Weights of a small transformer language model.
Architecture: RMSNorm before each block, rotary positions.
Training: a variant of Muon for these matrices, 274M tokens, 8368 steps.
MLP neurons of a small language model. Each row is named by its layer, matrix (up: input weights) and neuron, and shows model dimensions 0-191. Each number is 128 + 32 x the weight over its row's rms, rounded and kept within 0 to 255. Numbers have three digits each.
After each neuron's rows, "fires on" lists the tokens most often at its 100 highest values on Wikipedia text that the model never trained on.

L2.up724:081134133132132179117114113120157142135115150115086134178154135143134056181164134169162103119134145152120121118100104155182133067149127099081037142154143117117173192143135092128176162180092103112070148121128129187143097098184165116080163198158077186110088182160124119136068102136130137119096128108088158139082151092119137146126131098141196061105171088115161098204154072170152125125124118112118154143125137189169164099132119138136119137172123203106148187100177125114148079144135152140157139104163140107191140085120147098158069162079141128164136120165110144109087153133090159133
fires on: "=", " ="

L2.up8:147126122133141104162131127130091102138127118088118115117162157099150105141122109133182217166160152096138143098163130178055149102101156109161125138121110160135131127111190127217127150116112118115125203154073087144141146094148095099140151122211136194119099148144137108136083108165095192129127134092091210101092124117154159192104103126175117071215072115162091154136171078089091100156161072198135140103115131105097096144068139119122100145166115132156127182117167187112170119130159161158092129107163144105127158136116139072124082136069081153121099156151125155095106141129113162113
fires on: "=", "\n\n", " =", " medal", " also"

L4.up0:138139114115145164167158108116081101116137076090104109197054075101128140119098124085136211134114103146120113095166101055149109156125120141105098147109040121104116095103076165112172116137068161117205148166153116170150098123164108080122097141123115179174132080104103125143139161130125125154130173150143121146145094155098089104128148122176131098149114111197124123166142112083124112180156125159091094120087102157088131099098120120105177145139093132108097126150108174142170107139190170154117095085101121171097182141088098177158130175119090116203036126168100128146119077174172115118
fires on: "\n", " and", "–", ",", " |", "/"

L2.up65:128076127122143058146076104077105120146126105161147114079028136139236131132145102177090092126083131124137147190120132141136119120125137179102123132082142059143107116103134155123168167138096106110116029153136068108099113129139100102092150173132156132161116068118109181136152211091078130180148091156155157166103134173133126169108134141120144115138117129120120134090074142113170186185129117121126151116186121166101134167126103152107147092131134116084151117105094122118141090115155137168139123107162123159114198138107104103189132095194134086114107142141033104096085140119164142120
fires on: " with", " |", "vel", " few", "pa", ","

L2.up759:147133156127090139161147143170190133090094110076150133175176091157114113095142188115103135076133083107167113113193143179169153087114125156127116113104200074136139129143131107094223132089126113095072101141168110118111112135158171182105094117136194104159103104076115150125073104115137193073133150119123145191149163128064095120093049127124167146060119156099118140147128159074143146168110083098180159095127148176149128137098165144110088122136165141147188170056134096129173142097126119122162077141136115160110129117154137119132103086093162181102132154124132128117088183132117154176
fires on: " of", "[", " '", "\"", "\n\n", "h"

L2.up416:115113113078118100104152202117131163157128104104089127089078104115159136107150122171127145187126113136106144180106158120107129139116110098176128126138081144100063110119119172118062198129077119100169169159126149089139188101096130105135133188067141106129140127159160093147167123199112155086114152147110153114129093073089153153083107192166137132105066169119091168174060120147091134124079158150130139101130079164099102183117102126196065113138075187163092092112134138147128164082098112167142134094096151146105086103103106155156158101162146094103114181103134154087103159090100196143
fires on: "s", "o", "ose", "-", "st", "ic"

L2.up326:147152131158064131147123078113206123117170179161154136176115157085134119158152087196131059112133115133166151153092141087124204080079094132159132142141115129108164121106119129120085171142135078095173130094164174080171160099111133120128186140156124131151145087101076138132129114084138138138153132109132146085086121163178135149157139109138133120134080177081147092132100173175139126109152107087088123183108126130147167121145124204125093154120137168123112100061119115105164126125157078079137109137107150066157152102132101200172139172103119153138168079110138044094133151044192091113
fires on: "ly", "-"

L2.up636:150131197167141105121116154132102161139090068159175107126129183213113087170119171142110133121079148072133116149106103107168151092132090166127117120115151140178131183089136128060199092124134108156078159164132120154082176123107177112136179111140116159178114141127149153148093152138140115107095097141144081147172142221131141148081112098156121174128129116081100151127109159172091144126210174094144159131124174137088098146175155177151168111101131166116110169076117069156209081135128107125145108108118161152159182113093171120105164140115122145097060110092125157081093096126132112157
fires on: ".", ")", " |", " thus", "\""

L3.up335:119180165142127111073118163125159133134155087106084127101123131154096150149140118152110110129114097157117130196131108101100097136115181143152129094139111179151149117126107146079180124143131121104164136185080174134063141161141145131094131157085119121044115106165071181148139102069083110102133123148072130094066177165145127146077098131153069124101138156100131091133138167181072155133155098136083081138120118152141120190086094102145099165136157118170052121111129035095154142105159132139122151034165165137091181152165165114136096129137122150073152130208123134091122093091120071122
fires on: " ", " (", "c"

L4.up625:112124116056122161136166128138085110100202064150149144131115162169158112093061087090129131022091160146103144083125148157100103142112130149107108172087136130173111116078175130120117163174127170173152167164113142197133167090176109093080090132092122167159098086110137107128150132211069129166057135102103105110099134079109146155143173124155117118155029119123149140154113081183121149170114187131135155132100092159079126139151140074146105137113120126120167106131102097147153150139167162115158137148120099104109144100084145143155141099124076146113129112164110141116058133096170174168
fires on: " (", " |", "\n", " on", " for"

L4.up631:149166024098157149111091107183115129190180143171094159122169062132137157123116078150046097186106120106192119095154122152088129154125100118123099081161176177133108132118133183151141122157095209128095078156137110097165135137166144143123174096074131079132075080101125109100120090172095137143131181131107111115063090151120176126140137089109101129155119133101144181067179172150153135091106123133103184133140169113137107136134064160124213113079101086128163163144098090139119093139191132144107107143117151126155136119103130121156172121112091123105114156158141187122127143089129120153
fires on: " is", " |", " on", " such", " of", " was"

L8.up566:161107111143051135168115147117176154159152086116174173078173147187148194177112131164085132119159085088090090149107117197155083129078147126131126161118122135165117125143152141194142158152160164148111076090069079129135147128108129104100146166130125135115063100131150110100115168155213175181116111138147162158122116190076126159120193163140096139112153098116144118104143102093108196146171125146130148129102122121106185145186183179099122161155173144145113176151113135147083086113099134173181162120143127169127109122136094149054121104060094117109137148101138126129147149129129054170
fires on: "°", "′", " |", "+", " order"

L2.up739:120143119093158160169117165065150166148076129114098119151119119157152104117099157168120117117170078064133102168136165115117109155152145111147133146159151130074130129115136155118117106165166092181093122156170163136194155109122131055098140116112145185151108049119134042132154117145095133180114134128155178074165156141117111143118112108105137136139094145121110051155133082106071135064092133114082140126133179137142100146130190113083131154113129124171136090020128125089104106141151096143137135142111176098124184120115155114120102082112049155122160146053059133115128080080099196153
fires on: " of", " co", "eo", "si", "ari", "cc"

L3.up369:128127068162079154144128100128136111047198125130096137129164101130127109175143097100098107169091090155141113097145130160138140139101100098170060113120136112134134121138155132120113182157160107102135141114185098139191097098141179143078142143101123160160193075115078106120088105088093138098077122102119166156079217171134086132141165039098138085140082124121140149122125162105084100142088132094168080145107101162131133155111178129155169099107118145167136155123061177095148101154130147182127109140165089164093176107143091155126130120111154099197143175147085177171101107209147122138
fires on: " =", " is", ":", " –", " was"

L3.up641:113136131161031149173087107137050132152163153201117090173082088204133103128131176125138086199130128175124118123113120145113138099176126175121132107116144143156146127157129144146169095130131172090176142159118035101118098127149129118092079133152115143109118077192077120160108181165085154111128084170147126154091113081191129152178170148152128139107079168118123122126137153080096148173184121168105105163127130102179096172094128141125167129100071117133189125133146083108151139159161134118114082148126096132167148071105085110143161179116131134138128189175100114146121109103162152069
fires on: ",", "%", "ing", " because", " with"

L2.up382:134178057145149095124066171120149154153152145107123125176148100140137110146170188152118218075198150153144160070111156145151117120105119128154111097130092126139129138127136141194085122178122110083102166174114069141096111157118141160150127067199042139058064097111138188086101114203172145192120128077077107177115164077108202138161123130157088146168109115172148106133145164161162118140139094134161150139127118160110116113093096118113109131126097103114104079161087102088152145135183077130086146148146084104120123177156112122111117142144104144139092149129093144150138119159103110106
fires on: "-", "lu", "cha", " ra", "ult"

L2.up655:140165129207105121127118145102114125140179107119129119153155133132194108136099197139106186184099105119154132113124189092086163105138061144167083103090165123114131147185147187085119122154081128156167084186172139138097096158046184077113134118089108192117127118153080169116113131162094153103104125138139185146175145132175134082147135124106167141068187130092044121114152152100106128178090143168156130177174098155134130132125069200092185116127152137166173146102130093107114153162131111109118132129112138208106147153118172115146126100099109121157109140161091104173155107109108108129
fires on: " of", " in", " time", " to", " |", "fa"

L4.up287:155110104052116117089159086143096178084143079109135116071105097124140187113145088172128124129100109087099171157123172135144179089118190164128175139080131125113153145161136141094169131120156112140188115171104219156082093183125146105116147164111168134085154177142092135139163141097160109100136105097138125151148145091132057088177142100145160081093107135137097145151132105146149132135171186160150119130135148148140076131124148100159179184115124159158055075159138139164159053100103115142194174105133140095068161134134126135130106163177049109118152120091120153136071146127099067129
fires on: " |", " (", ","

L3.up18:099152152090143139150100135186087124103108096151070112164128109144103155083090149157086115076147141144107146167126135092114102167120149183109081149174124109139110081092122084115183124107137116093164148147167106130151131128093174138147161122103126156147071137153085161080165077122142120101133152165114172058196164097132151057123149124144153144104204169145111116092144126174149167156140148108118069184114213122156118115127158144182143077097132103117083131117130109076147085091144148150176159086102134152076166140136074151086171059130076163114169143193148098113200164151123156111
fires on: " of", "di", "end", "c", "se", "t"

L2.up315:127133142097122131097095092123139076148054125170140152136085127132142163163143091083076151133100181124156087112127110098119079117167124098065091144162162156144144139137120164088143167160121150095089082101083154049070148129124173193122082100151131133175089152165140122091159181113111123118133091075079119133159118156109132137101053088135158136122160102117095188068190162097114120106153141140121196169113138149079132103161130140131200078136110157162236106110113122106134070133155179130170122166127136124147148159138104192130110177116177120097088118079105133129106073127126145136
fires on: ".", "\"", "\n\n"

L3.up579:137167154093176066158120103124204106058105129171102135169135092134136084066089130141182160128145178150144125132108142124101122131108193112126109126105164110114132161130196141127118146135111155110068162153134096147140129085057104134065164160155158141135114048155113131168142163067114148160154141140118113151131153100195151131124168141122101138172115103196151135167161124127101165091145137155055116126112113152161112149131137144120095075149137101054133095130165144120156124108138183105099098072069161174100140152073117176154144116102177099165137020114105099128153142130187104166
fires on: "-", "ala", "ta", " |", "ho", "="

L2.up643:153125134120146132146156165157152112147118172138139178154088137125179096100133148170096078181094114120103095123160136151084176130145165103146113057088100114070114095091096095123109177148156110075096187110140112106144149110137183124111124132093107098127088108135134139133135150140127110146135159099139178099074094088076067119189137106104029118075094090130102129111115078117117153110203055148138119159151132154092073149111123127112082158123138131138107073152119105115163173087146071110145177106124143056111155142115137063134170157141160143110112086160191015131134166114132098162
fires on: "d", "'", "-", "ux", "h", "est"

L4.up711:075166123135170147111127136128148078171115129117151123176151086113092139128146172144124113062167108148138064120115128085146098165144083127105077155110118080106158131124155150132103118091149169124126109132181154131128122148106104141062212106132126157130103140082098173180099140091087182182139151131117126095119177192074104141063127174152186109064141176147102112189108195146058145130153110169109203134089093115116105174114147132206106116103107158119113110097109163087136113111159066139082123115124176130102103078102174145126089055127119182112179126141132122166154143099156122123
fires on: " of", " are", " were"

L2.up395:136140157100071116142123097125134116152183154121122177136119089088151170141093113105118168105122164142145188121170099145054172128114129117140096095076168121180228140152184107142157106134155188143087152178156141183118125092172134137085113161055075137105193155118115108142108107122160143088076103162143162132093086117147137140120160147204092119143117061088115125175139163141153095089170086120094109118048079184106163122133187127153153108132173112162150136122194153157068115099152127135095103139183115100068098116157134145159112110134134120081118086146135113155131145137083169128
fires on: "ti", "y", "=", "si", "ca"

L2.up67:111152122157126101113119077094151128106141115101161092081132133172178107150128147123105094140109096190141095170157139184151163114137120133079122135196116131117115161140158135101159163131143153122125119091134162137146110155106119109105174134097080126108131170154125138206180189113138114134162157126095074056143110160145099158084057076118185072130185131198129117117123126152162126154078118051143057091145143148174126106123078093119161138172155175208165117131074109135111107114069131173189176129095134108179205124125119135145118105147142164107115147126175171089090139090183109105
fires on: " =", "m", " St", "part", "West", " sign"

L3.up348:164152156099122124170092145123117109108054141045147089134180145121113094122165150107118140135163121139097129123121107141118088087171078096122167163152117086191113130144105118108183136135104138130096084123079210146117097116100126127113140099094178162099131053161139097108141136112072122073137110108120161059107142168105144139165124091182158116070169113085096139114164156186146114132194116129120129116073143148099127183109126168155143223199134098138186138127137070122211124111122086103065127121137184181177114122086132131141132180172111157094125096145117098140140151141133173123
fires on: ")", " 0", "V", "S"

L3.up165:183132155152119131175134133138099131154145082062134122159198132109143074089146184147151133155164121136104119127070182115118151121178101222140111111080093164137135141127100208080168087130131122131166059135164110169099109136170153134101139141144141138190102152163064164149155122127112058133133142109141150118134199097172119062084145121165188131146157168127102094039065137123167167132174163090113098145098127135159093104104164143112116101113106166120102121094136062123208125175135061124150146147124163160119148149134167115160155157111111089119107150116143113149128133079110118170
fires on: " of", ",", " from", " on"

L3.up531:137162042085074156196142171117135110134125159097089141130176114123100101117121109144138144094156079132139079118133149146106088158105092170147108093088091106092125079167158172090147135161174154139064074079107101181134175084178117130156102214107132149189105067106171107118106148104146160142182160106131159164129145132137139113105110106152162122144175175111131178165102151084170112105136120131069099176091146130184120125095135098187167150130129161097103137124070106104135119047079179130150120084106139089086094170106125128072111168163134124107092086135101150108104141077099135105
fires on: "ing", "ed", " found", "s", "sh", " collected"

L4.up445:145141111129162119159079143078130156121177135130131121111143141101134132120165154158137150104172150134211156179169116117059124118095072114091077080113113097132131108174196153185140153089084194131127155131140146203117107094160092193119106127174123125135063161133158143152109026153145143183169095107113071154118160152128111111158171135178140150179143094160171118126157158156149103110134139056119106126117146134141098131185177135118087148132138057175065105140176122174183091087186127129087166105091163124138166118153118158148122068121138146114168123105121142125146125101152176127
fires on: ","

L2.up335:094196099149128069137146075104064116153123135109136060112127115150104102131084120138130101078128113125133113167116130115146091118105128093070142097137092095109157100086175135150030122099119127121101159150125119178105143076160126126095136067185126172060051113093091121130128133159167110066127161075152128170084113126153139134105114169147182157106107155126186115173162130113102197142122127131114096175142134133080139160053095175089105109111116107086117136185096170087077149107098091129089159082127145060132126074066151158140136137113140115102167168095116101097134192140103110119
fires on: " of", "que", ".", " bu", ":"

L2.up482:097159162115115129137096155095134089113138114076112134165179106139147127089130164145106095115159099116090152147069121157132115107120155156118113151148209123130157117157085138113122195124088108064107177116160127166097122105067120143084104129128073061122112107176190099161102150112083165085183119083100103157107066181188154182104116147141103105135166126191107136101192120126078144076209121104086153155141168096154164091073163161146124088120116107115184126150143140107133110150142174186123124162162074123103152104165141162124106137113074076098170078107116152129111103109059099143
fires on: "ha", "phi", " D", "tra", "va"

L4.up190:163110106113147173099194110138126178143154094123135105088151081092129093109094095119146109089112153127169070060056121181111142099176118134139119152108041126111171062183101118142098158090077129126178090115111128138092153070136087084163153192150135135129094114143165103175128102146100148098127094070137140142123136193156138118147137117113120155125160136114133075072095143149156124146195103083155102123112123143128131164136103072081112155074145133100120119161123097129168136181206120151123147091130096080139097124157098112185156092040081126119092143070173120106152097086125155161
fires on: " in", " of", ","

L4.up20:071151139148142104075156068116093108123153137091133164129120143131180119125128128129097138076195156021130130088064166136106165156153113155100118133112109189133184170109096138099165138140167151173126140178090107113128148115115127104180142185180112047108117174095107115128097124138117060174086120132074126133157114198106103076053132135133145142108108145137146183142151097121098123169110120110087139114120116128126178147173123111127147071144113140119136128124139160152176092137136115072096104044197175182166153118115125128147125153078141091101139120179094085159201165126129101149
fires on: ".", " un", " different", " kn"

L4.up586:135143168114172095194142088083147159156173116129103188127118124131179129143149120074061125074086106160157199138134129142133158076121122084116200119119097092120138163157081153112149153152133212176090192086126111139138126101126109174097100129076134114159111099108073143115097107151182163190115100159117084137153126141034145137128085075106125134156122131166102142169159138134151108097121091106120152123124138096180109174209117110181085139176088133129091088074177119131136078135113094122125142145151178159170106167114126162135149084126138122094173195149093141078120156118133141106
fires on: " inter", " as", " after", "  ", " with", ","

L4.up616:088109100211143109064046146093103113160165145119082120066129147105158103068106122155132121102077124158099117098086160103115119119129117206103064070190107112119150182128086117144110143160134136166138154148107172085150094151141072095138096138153112160099114162161106123157201134091159144138142112205115156101066100068129140101163111090131144161088157129178091109108150089146120145119122098170137156155094187095097134194088106128156104116091096133162106162092084146062146091141139114146132128104096174160115104103106132102115153100088100097098166092163111172100148108117167077100
fires on: "s", " ", "ts", "frac", " members", " in"

L2.up44:188160108107150099096126157167172122159118093128159106098142089111155098125122078114150131115157117052169103094065153171135129084086127128148102074161109148150182141122072109131142109153125118143137141156166163112183111132064091100148136122141083098113117092167116114168105159161108153163120160105131080172177136186115145145063142122135104154138139155130179070115129186129144068131127113091120115170146134107075111186169149168127119085122109162138158144191195084195165154142160099135099110087106044072162160134148126140117125119147119098140109119094057123066114147026128128148
fires on: "ly", "-", " and", ",", "ight"

L4.up275:183086147098129102151083167133115142149146116095136084104110121131108146122144192154158189146163152118095093125143185190151124142094098198184091124133137100143105098085183070133108099146163126154088129153121089104129120110086132049106171106152105102109088114136097145163149102145115159086101156126128086182153108153116142143173099140206194165146119192097140154064164140129131095169138126100087145154072169118169182106108161101061135148139107054107098173095201101144117138180169101158091157122131120127141100099153142173133094190138131085153133148140120196112111122105116108081
fires on: ",", "-", ")", "\n"

L4.up598:121143113078150148103146133145126165147105119141080162117139167152148116112098193105155142165094200094154129080110119140140131094114139113157105147090137095159110137108115126115168151120132080113135189113127144088182048152124162136081106133160114173098071108140105097104077142143173112115119100117122114102134203108117175122121083187127038093168110192135140121152075103133136142070074099129163132200080145097130132152110134124090184142101126133068108089055060119086098146116167149134151195192121175119120183112136098089132118109149135125150095091111166068080141118109088155188
fires on: "-", " those", " remaining", "ux"

L2.up61:143133154169117139144144149176127137139191104113130144196094125110116158142108097125107157148123081148135113167149119116130183147057128124104055124148198140126147127125145142102124101099129145126107092092153121132158110150075093099167100188116100135148098167141111135125111239189150097149098165071155114204159129080080057148144070123130085120105113114092118106123128104154130083148113137076150184060158093166144148116097174059127123158127130105151132149126147082114168149157126143158121138130152131089088255088138150127140120132087094137150125097148116093136205159078114122125
fires on: " and", " |", "rea"

L3.up311:181127107097148152145128173173143112117119123119065068160102127126144112138125097065071157075134125189125171179147124170128104156139089111135146151104135120085137164109118161121124083126140169101096135152161131138116149100122119140139124130115174130093140059174167097087122120181062148161103164116088106184097167129102136147129098084146127095059168096146103150149183147138162072177203114150121083100086151105138111077102216138154119164132124176130145165112163127144141129045109181153142127143090132085147161170100191148181154162085125201114076071173089132119125118103125137150
fires on: " and", ",", ";"

L4.up142:102172081134142103122117145176151126105096178103107160148121144097153184145105167114111140132140123161208085105163141142069141138176061123161161132083106172107115101157170133193082135124082142090101145144120217089171110116126128126069160121154102107150077084150094131146146134121145162127132113124141105139071145128128128107126098116144135123090006105158131046131135157075166147152094164098141102067105091093108140139189110091140088123108134080129119078124142140151155128142110116119127203136160144107122157055133130123146189129074094144107165121151101148118121146165208071160
fires on: ",", " in", " 18", " 16", "ff", " 15"

L3.up375:103124100068127105132109122107102145125157089127156117135161196128148150180134136156128114127117174170124077163073155092118081122152141094126128120156173116156184116124171155118090184097077073146170132076178138120112086090146111117106094146152128105098122084115149093165128202106116147162121176079098097137091226109135105166091118103122135101131082147078100063165153127064004151114126094195130141067095133117098119125152118163105054152115136089093201122130145125150128139095164100128137105171107135135157095092121090170142169138138090105139136169107155112088141113118105117168
fires on: " was", " is", " most", "ly", "."

L4.up86:224135117093139085168098122106091189149170082174112133117079143143133170110138137158140140103114118145113074092157115138157121160082159125064130126196164041107149144138154127151106136078087103104124164041065143198116126134169138178128148152184110173108116144126154176116170102098084137157143130098110092193145109107112118119094135194189152145091134131107151146122141094135170161101112107137156108179123072089142189144106180121117122097092164114177112094148151107129133100153158111105130171147077148102140108128143091183078150163110081098113139117126134099080140153168100162066
fires on: ",", " and", ":", "ct", "pt", "te"

L2.up436:129136090168170146158048130154117109170145145141126141125100120139137160107122147158160116202093159200158133146128093164110137133110099137147112115123175135133189138139156183140124143093076119093150109118172121102088130152094078148077130116112116148152167108195149150107181143027166075146138113138137130116129112143080093154189147154135142157129129132100110139090138165087106101157094145134159165134083130094125108151100090099034142157108146124119183089116124158134145123121140064180083113081175098202092145113141093120151105057152075114185105168162155142218146116122198140136
fires on: " in", " of", "°", "="

L4.up23:151121121154090153107083086114109151104107179172115131153127109107117082167125099145130087179152106152124118104143148157184134113171136154145121149112152140137189155117190119124162132110104119079202097161088128154078101127152076159066162138147080136116152136124119099114096165099102161129104151102069154073151117185081127096101097137133113144194127119065189166172155125084147112156159158142148108168148087083157107114099101147115156124067148111146106161173189091207201133131169134103148170154157174176148167156095091165139145196079174115134121127143137064114118117103144121049
fires on: " such", "m", " known", ":", "r"

L4.up439:163112113127134157144089143166099101160095100107125050119112144181155112174156171070120088117182092106121130161147181123098087150124130159099110170174087087143151140130148143140112121071180118150125123080099133097077167117127113158121158073097081150103130098121101098117091079118128126154116103164106158122167100149114123144066084071158142124088170079194147169109133160131143097146153162148146143125087177129137116159073179082101107121196075145160107248094115122119091180099158168165165129090179149134162154100137098090110139110120143088079120138113080110065155076126099146119
fires on: "p", ",", "T", "="

L2.up526:193145181122121103160163144091129119127077166130123125133194121128158169122175115131124132091165102136110104133077155172166095101099012119092140101091151113109128143116178131129112078091164139108183106141138184137145148090104101176117139081158148151070105133139159076127145135146148132096106089097088136126113160098110141162114100119033163149106139145136079165096169130124153082077133120046156152163143129138104116161138088134169139096142203142134156150123137107107111081118125128070099145111076117121141092101116182202125152148103202083138132075070117095118085169155072159143
fires on: "ar", "S", ".", "il", ")", "re"

L2.up134:173069154131133167155090134133107090138080131108118156149161123098128114141113139156109117103190183158104085120098149076073128120077105140119128133148102116186179104170103108127151118137076076143139141099090059162169113134045134162088154115135169078136109104085083086155114204148072128075070175120132084131164199121139101141146145117129089064114151157080113132089127132091111068098141136091095167131132147182109149124061166144130117102156120083124121176105177112107116151084100114100131142118088168146191049072113136154124177165122163132133086115114097096174153120094135146117
fires on: "-", ".", " 1", "el", "\n"

L3.up421:138156166101155115138126118127164182107099112149163106128116125104163104068096206147123146184161141120170114140125100161114182119149170065123105157151112113136131138112136136137124108094146140123168150119089122104132028103057143104084181124124134127092089047181136163181202148106115139147113176083151119147221124153163159139081115126135109084116104121086146179161121090141125120164180140143130159102104123123136125163140106095183116133121083120063162157106210101103135156129064044111128093094157138165161130151101145162113141184075114083120128096076149102099117153137148153168
fires on: "=", " while", "-", "an", "n", "son"

L3.up44:163102215162112157122110149062143130143090143166130120143210160158148055134154097154153058084115122102117118120111124136104105101157089122092114151180104059129168129094104141177098130132148035146135161168086166158196112139132130109113177112066123161061109059160106165191129125088155130110114138145112108162127122141123154135121178119100114083133114108100075095149151161128106152150127113072097074121135161126173145063126131158141056148158136069170077156140158173182104165126150148123130145100171153146116112114126097144080154159101157105139087094076159151106144150118168109136
fires on: "-", "–", "/", "."

L3.up675:084130068190148150160150105092128161120105106087117126148140121144120134099167155187115146140148096100139118147116163134126183178101149159151113105127140120134104147154115186118152114129112091165107081145105158096121145168152093123143099083145117152101153134106080110148099123079160153133179093173075106115127142097087110085099086128119167106099143160140218128207139172149086148145144116066150132192155108139157095150109074107148167077125041189060098091081071113137188099136154175145104184063172126155125191123102134179139122119116102123134084149144134094120159062107127094078
fires on: " of", " such", " most", " Se", " 5"

L8.up327:166064096137139120130123094105146124126141149153061146188125133102186184168149159128134139119193131148118121167174128146186111156188118081121120125100087114143141133089089150128089089168103126153152082057138103116126131192093190149126129183141126133167129129148129093105159090119130103172108120084149102092137145151111119164137102171132152113121021068061091093158115145091158138163050199175148079153132132152073092133115132105116110093119095150139096115185169095156173093109150130185094147131158142120083115130140153119113092120151144146192082113137135121186168103131108067090
fires on: " and", ",", " or", " an", ":"

L3.up155:143137124105143116136091100144127083098171097139058108099169108084097122184119161140180076170085199128111093095123114160095176085107088063147170121152154068125166115105123144104119117081135126077064128129118102196171144089142128106071142139158135115132161133163121111182150107089100108109102127129126142158159116045092139091075152097127120114124096086081111219201232130167164141140090113122138125158144120158109112080136087132132110144154077063166098132096132143163104097127132127101117142093108161085104137105142117137099141082108157106143155130066161174124165092136079129104
fires on: "\n", ")", "=", "s", " also", "/"

L3.up616:160149149142108169121134166088138137128147091158150079151196118132099191120129164223114069108119133193149138173126154165094145117146091091145115168194165110146132155118187103139099097095182100143112106128133154149133160072103125139194124130097183134101086097124166124131102158128133176129115119151122127087128198145107126137159153057181132144155113113126122114065116146156183204167080126153138119144116093134119110190144109151175108126096083115137113098149068090147115140157104129155156129120050214110103092111200139125101116115177144131100157143097150142082122166166057144155
fires on: " or", "ss", "z", "th", "her"

L4.up636:163105140133144141117141079124131102111150190111152127110019098065086086139141085087131108092175067128168134133175149120097131124104186119098091102182088141152173111133154158082133118153093149146138144147094080112184105121105101081125138123109099102085112118129105173162095145123183076165108128073103117128157137096042129169122116135150135093130169075125160118125108135118101166097137128074133117162136137164184148213161116077054094099064073124165099144152154119158149136098162157118058147106143126159136106109116129145074096123129171124173155104097118138209152140124148077099
fires on: " and", ",", " so"

L3.up86:120135111208104062121048176100124155111127114138141072113103163072185170146136116175167086237117140115141121146129057115166132154086117149107078110143111138165142141185058214136134107121098153112153132120122150097104144138118170106118092102120041149127154148158192183135140176076124097111183154133121135103144142151140105109164132178120117154105174183188083140147136179144152183158154138136102100116083161156140122098168149117127073150148122110122161098167106104157079109109144137136118172125119118188132157145115110193152123148140085116161098104114129094138126167165162103151
fires on: ",", " |", " is", "iti"

L2.up133:113102114079117121116121119118151138150149144169118129131097130124115152107151086166066175062096129141148130086103140169112139100151159175090113067131123148148126168088122169113062109102074104186090177161064098138161144117214106169126137193073074149149164088096115105092119125114122116103109162139095093140130156123069125137116112105160157135130117101095048183098165145129166146102133104129054071119128142140125153167140126095193124118105112128046139121144098054058107154128141100135160120177110134134137114154125040059122131158068091137104097130133130197131130123132088109105
fires on: "\n\n", "es", "d", " (", "ed", "s"

L4.up9:133131167125125122077173144089154096164188099151056090148087059124076136106127127150174154175144080117138115160147123166126151129142129088177081132169112121113138137104131131147095138110068135154180065120138133156147066166140175055067160087163097133132125122166066158085176103136121140214100165112078151110146144071131090104127203112179107134124113115132133146117177138147125101124099153148174105139178119105125108137092065186145136101119085093113149134152104173145104076131068105150064148151109124072123199125177095113148107136093128105125174190154114155106120122126139105157
fires on: " of", " while", " However", ":", "or", " on"

L2.up149:156136139145155106137131171172136124132135099130149105096079153191112093132128160170140137097131104169175082107136161149150140148093110116077132125106143146127168138105176133064123089155130126168155103142176159124112224130163150083127141145088059163121158096097130137096124145131145105204155135104043170109139099066100175187113155119104077129118067128092139156082149159111144128117113109066132085152080123045171134126178097111108170090037149128106073129177127147176144162131090145159137159152139102153162203165120154099117125139083144136153121194159127141153156138129127125064
fires on: "s", "m", "r", "phi", "k", "t"